{"intermediate_size": 1792, "hidden_act": "swiglu", "positions": "rope", "rope_theta": 10000.0, "bias": "none", "tie_word_embeddings": false, "init_std_down": 0.0, "beta2": 0.99, "schedule": "wsd", "decay_fraction": 0.797, "train_tokens": 775400000, "max_steps": 12117}
MLP neurons of a small language model. Each row is named by its layer, matrix (down: output weights) and neuron, and shows model dimensions 352-415. Each number is 50 + 12 x the weight over its row's rms, rounded and kept within 0 to 99. A neuron's up and down rows have the sign that makes its largest values positive.
A block is one neuron, or neurons of one layer that tend to fire together. Before each block is what it responds to, as a language model described it from the Wikipedia text at the highest values.

Personal name fragments
L12.down1790:46 47 59 74 50 49 54 59 74 48 52 42 47 63 49 67 56 49 40 53 45 47 47 63 58 58 50 37 41 37 49 52 51 37 68 66 45 25 69 40 49 48 56 79 35 61 55 17 49 58 46 67 63 57 47 53 56 49 66 44 55 42 62 50

Table cell values
L12.down342:59 58 68 63 61 34 64 53 51 59 60 60 50 46 57 57 61 48 42 30 46 48 41 79 42 43 42 43 51 56 41 48 51 40 38 37 44 42 46 57 31 54 56 70 53 50 41 39 56 49 56 53 44 35 41 73 46 73 16 40 62 49 56 72

Infobox label word endings
L9.down920:63 44 48 45 36 65 48 70 56 71 63 48 47 44 48 53 64 36 66 61 35 38 43 29 56 56 39 48 55 71 39 49 63 64 45 46 52 50 44 38 64 50 52 53 64 42 47 51 56 50 58 51 53 49 68 32 58 22 29 50 40 42 66 47
L9.down934:71 73 58 34 34 56 31 51 59 72 44 62 37 65 61 48 45 33 50 50 45 73 55 40 44 68 77 37 42 52 44 62 45 62 41 58 40 38 61 43 46 47 51 65 46 55 58 43 54 54 57 56 53 61 39 51 45 30 49 42 51 44 53 42
L9.down999:65 43 49 23 44 50 44 36 39 51 59 56 55 38 28 65 69 54 58 35 45 43 37 66 33 30 63 46 41 62 50 45 57 46 37 73 52 62 75 44 36 37 52 36 43 66 34 52 65 62 32 53 29 64 56 39 32 60 55 58 39 60 48 60
L9.down1247:61 39 70 46 46 35 51 53 60 55 65 61 50 43 71 57 31 42 62 61 54 73 61 64 58 56 71 37 32 67 43 37 48 28 49 39 32 39 30 48 78 42 51 52 36 68 39 36 61 48 41 46 50 47 52 63 57 66 41 37 39 63 64 47

Zero digit in stats
L5.down41:61 50 57 39 53 47 32 57 57 62 50 40 36 61 42 46 41 48 57 47 49 48 39 56 40 32 55 74 41 46 27 26 61 64 45 46 72 27 62 38 73 23 60 44 67 51 37 59 62 47 32 25 59 38 39 43 36 38 37 50 51 30 51 58
L5.down145:35 63 44 52 58 55 36 58 64 52 53 24 61 48 75 50 53 60 75 38 38 45 42 64 56 46 45 44 48 41 60 47 51 53 46 37 16 40 71 54 38 35 53 51 57 51 39 69 44 48 49 54 44 53 37 61 55 56 58 56 39 55 38 43
L5.down204:53 35 54 51 35 55 56 42 52 43 44 67 53 70 63 63 49 56 25 71 47 61 50 47 44 59 58 50 40 25 42 40 46 55 41 48 48 23 68 39 69 43 58 38 55 45 82 45 62 43 50 66 32 46 61 60 46 58 34 62 49 33 68 37
L5.down261:50 53 54 55 31 59 40 34 65 17 43 48 31 22 37 76 40 35 45 53 74 59 72 39 56 49 67 71 52 47 50 31 60 47 57 43 42 36 59 43 42 67 52 58 57 64 56 63 34 43 39 39 23 35 55 56 64 53 37 57 35 61 55 65
L5.down330:64 55 54 53 38 47 55 42 40 52 59 70 56 66 48 47 51 55 40 59 46 50 54 35 53 50 43 43 46 56 37 59 55 23 55 58 53 39 64 40 50 49 55 51 46 61 36 43 57 40 63 64 47 48 66 54 30 63 57 45 49 43 27 49
L5.down425:55 44 35 52 48 45 57 49 60 59 25 55 32 63 72 61 73 37 65 49 57 45 56 44 51 46 26 54 56 64 38 55 32 43 53 52 47 48 49 29 72 51 32 48 48 35 37 44 54 71 40 50 52 57 52 51 35 47 59 55 43 45 55 56
L5.down448:38 62 26 65 60 46 51 47 52 30 53 63 41 65 49 61 55 61 19 58 42 29 56 66 43 59 60 45 36 36 48 42 43 69 40 53 67 64 53 52 42 53 49 51 51 58 64 35 47 68 46 39 62 43 73 31 49 49 38 52 38 61 72 52
L5.down584:51 33 63 64 53 54 53 68 44 54 48 54 59 52 42 54 32 57 61 61 52 41 39 49 62 54 43 52 54 47 70 55 59 45 48 57 61 58 64 66 42 40 30 65 58 44 39 68 52 42 30 30 63 55 83 47 44 66 46 49 58 43 45 57
L5.down589:52 40 55 41 41 51 61 31 36 52 41 47 74 45 66 46 57 53 66 47 62 49 64 37 27 70 62 67 34 61 80 38 63 52 33 50 44 44 29 51 66 70 42 61 52 34 46 50 48 69 35 63 39 51 43 53 41 81 48 49 45 53 41 32
L5.down860:58 45 42 62 38 22 73 69 50 41 30 46 45 43 54 60 50 29 53 54 39 49 40 52 48 65 70 64 70 27 58 60 29 64 32 60 67 34 39 75 63 47 67 46 65 35 49 52 40 66 40 54 31 37 54 63 36 32 44 31 48 48 57 61
L5.down1027:58 41 61 59 51 38 35 42 58 51 52 35 47 62 40 46 43 61 39 35 80 61 60 38 38 32 66 34 50 50 55 50 46 47 59 33 42 44 56 46 56 41 42 54 80 46 43 38 57 45 63 50 57 36 53 42 54 64 42 29 50 36 58 60
L5.down1207:48 50 40 56 71 46 50 59 39 42 52 51 47 33 50 51 55 49 42 51 57 59 48 68 37 48 45 31 31 44 33 25 51 44 35 39 37 38 36 58 44 40 46 53 49 46 33 42 60 33 56 36 59 40 55 43 40 38 35 45 38 65 49 49
L5.down1255:55 52 59 54 49 49 63 40 62 50 50 52 45 43 58 63 57 46 50 52 56 51 41 61 66 34 23 45 53 52 54 52 54 47 47 20 45 49 58 33 52 39 53 62 42 49 43 56 39 49 39 39 39 52 59 38 52 52 48 52 89 40 29 44
L5.down1326:31 48 77 37 62 53 56 63 61 64 52 39 55 53 61 54 50 53 45 52 49 34 52 42 81 54 60 57 48 46 51 44 51 74 52 64 36 26 46 51 61 39 46 56 68 49 41 23 59 70 62 37 44 50 13 51 55 34 33 59 47 50 47 37
L5.down1699:63 38 35 45 33 45 48 50 58 63 26 28 60 45 51 63 20 65 46 66 49 51 57 62 59 62 41 60 48 55 60 34 80 66 46 31 56 31 54 53 23 56 56 42 34 71 35 43 49 43 57 38 33 51 61 62 42 46 58 60 48 46 55 51
L5.down1715:58 55 53 76 49 54 49 47 81 50 56 49 59 64 51 49 44 39 50 38 56 63 72 63 69 46 32 47 81 42 58 66 35 57 59 50 55 51 61 17 48 46 48 44 55 47 31 49 40 39 50 53 55 79 60 47 49 49 43 47 56 46 43 45

Zero table cells
L9.down247:51 58 61 62 54 52 54 42 46 65 63 48 53 44 68 35 58 42 61 16 48 85 39 42 56 57 42 35 46 62 43 59 38 44 46 37 48 70 46 54 51 58 51 51 55 62 44 60 29 39 65 41 65 54 42 56 50 44 57 23 50 45 51 45
L9.down355:62 47 67 64 47 58 49 44 28 51 56 49 43 72 46 60 73 49 54 48 30 57 63 30 58 64 36 50 61 43 64 47 64 28 42 59 55 44 57 50 60 57 60 54 56 48 62 40 55 51 55 47 66 42 64 57 61 67 52 46 62 68 57 52
L9.down377:49 50 65 47 69 52 24 66 53 61 51 52 45 36 51 53 61 47 78 64 47 54 38 29 76 75 42 36 37 49 25 30 44 36 46 52 53 38 58 38 60 52 78 52 42 45 51 36 59 68 65 48 30 50 47 61 69 48 51 69 62 36 61 35
L9.down444:66 63 35 48 71 59 56 44 50 65 69 53 38 28 49 59 51 46 53 51 44 53 78 73 56 55 44 52 46 56 45 40 39 40 57 47 44 62 59 46 40 57 46 67 47 47 63 72 60 45 67 28 63 43 48 43 30 78 60 31 66 54 59 40

Mid-word fragments and "with"
L5.down36:60 44 31 55 40 65 49 59 66 46 45 74 48 32 49 30 56 37 39 66 54 60 38 45 47 38 62 32 41 37 65 52 49 46 48 59 64 83 59 63 47 46 44 46 59 61 55 40 69 59 40 40 55 62 31 67 50 50 56 45 30 40 41 62
L5.down44:48 47 52 35 35 57 40 64 51 34 34 60 50 48 40 61 39 36 34 71 47 59 34 48 51 47 36 57 68 33 42 32 52 55 55 48 60 57 48 59 53 23 62 49 48 52 45 33 40 65 38 84 62 64 53 62 30 44 33 34 49 52 30 71
L5.down414:81 61 47 64 46 52 66 48 47 62 54 53 54 61 38 39 47 69 67 47 35 57 36 53 53 50 56 50 53 43 57 39 42 55 64 28 45 57 39 61 45 54 57 39 63 52 63 53 36 38 33 58 53 49 35 51 58 80 73 33 54 39 62 37
L5.down428:43 62 43 59 40 58 50 47 60 51 45 43 46 39 58 62 36 39 47 72 54 62 51 67 50 37 33 43 48 40 35 47 52 54 70 63 52 71 59 51 65 51 55 45 49 42 49 61 56 53 53 55 55 50 44 48 60 45 61 52 55 41 56 44
L5.down633:66 62 44 31 21 54 54 39 34 54 56 47 45 53 58 64 59 32 59 39 44 43 54 50 65 44 61 49 36 19 53 58 51 39 29 32 49 31 29 26 50 71 41 36 53 46 35 49 65 55 53 47 59 42 28 64 41 62 48 64 37 34 47 66
L5.down708:53 46 51 44 43 53 59 57 56 59 52 70 51 52 55 56 55 32 62 46 45 26 48 56 51 59 49 50 58 49 47 42 34 46 57 39 60 73 52 55 33 41 55 44 60 67 54 32 63 62 53 52 35 41 51 60 40 53 56 47 28 43 60 50
L5.down751:58 55 62 62 51 53 42 25 57 33 36 55 53 39 57 59 33 49 47 46 49 38 55 57 59 63 28 32 56 74 42 59 44 61 49 32 44 38 58 58 68 60 41 53 67 57 50 51 44 58 58 34 58 71 54 45 44 62 41 46 81 48 59 65
L5.down760:59 56 47 79 50 54 41 53 63 65 51 36 48 56 46 52 57 50 56 31 53 41 41 71 38 51 52 66 47 53 59 63 46 62 53 50 34 52 35 51 51 44 52 43 55 61 77 54 47 42 63 59 36 23 35 36 57 46 67 40 61 65 48 35
L5.down900:60 55 50 52 64 49 65 43 66 34 48 57 59 48 46 60 40 32 55 62 51 47 33 54 68 48 52 60 27 42 53 40 48 36 43 52 43 32 48 49 44 54 44 52 46 40 46 44 50 26 64 35 78 43 41 33 52 27 54 67 52 34 44 46
L5.down924:50 48 42 48 37 65 52 59 38 50 38 68 61 56 59 36 57 58 24 52 85 33 51 60 54 27 78 36 26 50 46 72 56 42 50 53 58 36 52 58 73 32 46 52 35 70 56 66 58 54 61 26 68 58 49 50 56 45 51 41 36 52 43 62
L5.down935:39 36 49 41 54 59 35 44 41 32 54 59 39 40 67 75 55 57 35 38 54 73 66 56 65 67 67 45 60 50 28 50 43 59 64 63 60 53 44 52 61 54 33 47 71 27 21 39 40 62 54 61 72 42 69 46 57 54 70 33 23 42 54 46
L5.down958:56 67 73 44 47 42 50 46 51 38 36 70 61 48 29 55 29 47 58 56 43 35 40 55 39 25 51 43 59 46 58 68 57 32 59 58 63 50 47 52 42 74 54 61 59 77 51 39 49 60 62 71 41 47 39 61 59 59 46 42 55 62 46 45
L5.down1300:55 28 54 56 70 47 55 46 34 30 51 37 66 44 31 74 68 44 30 54 63 36 56 40 89 60 45 67 70 59 38 56 53 52 32 74 55 40 56 43 42 51 39 54 54 23 45 57 51 42 58 42 49 42 53 27 46 60 64 47 56 53 24 51
L5.down1471:29 35 44 53 59 55 39 57 60 38 57 51 68 57 50 83 45 55 48 58 63 54 61 62 69 57 28 60 50 58 48 45 41 44 37 61 23 25 27 40 55 39 44 54 46 46 45 60 49 53 62 38 51 55 58 26 48 42 46 64 72 61 29 59
L5.down1474:45 61 48 68 53 54 69 64 56 55 23 50 47 47 47 47 35 34 58 51 44 28 24 47 49 53 41 63 58 45 73 59 45 50 50 48 67 54 58 53 53 59 71 63 69 56 53 49 63 56 75 64 41 65 39 61 40 39 55 47 54 56 32 38
L5.down1602:58 44 42 26 63 53 37 63 37 63 58 46 57 66 59 38 44 53 76 41 68 40 71 73 54 70 58 48 33 38 53 78 58 50 42 35 46 60 44 54 63 36 41 57 79 70 39 42 45 40 38 37 52 62 63 60 35 34 46 37 40 75 53 61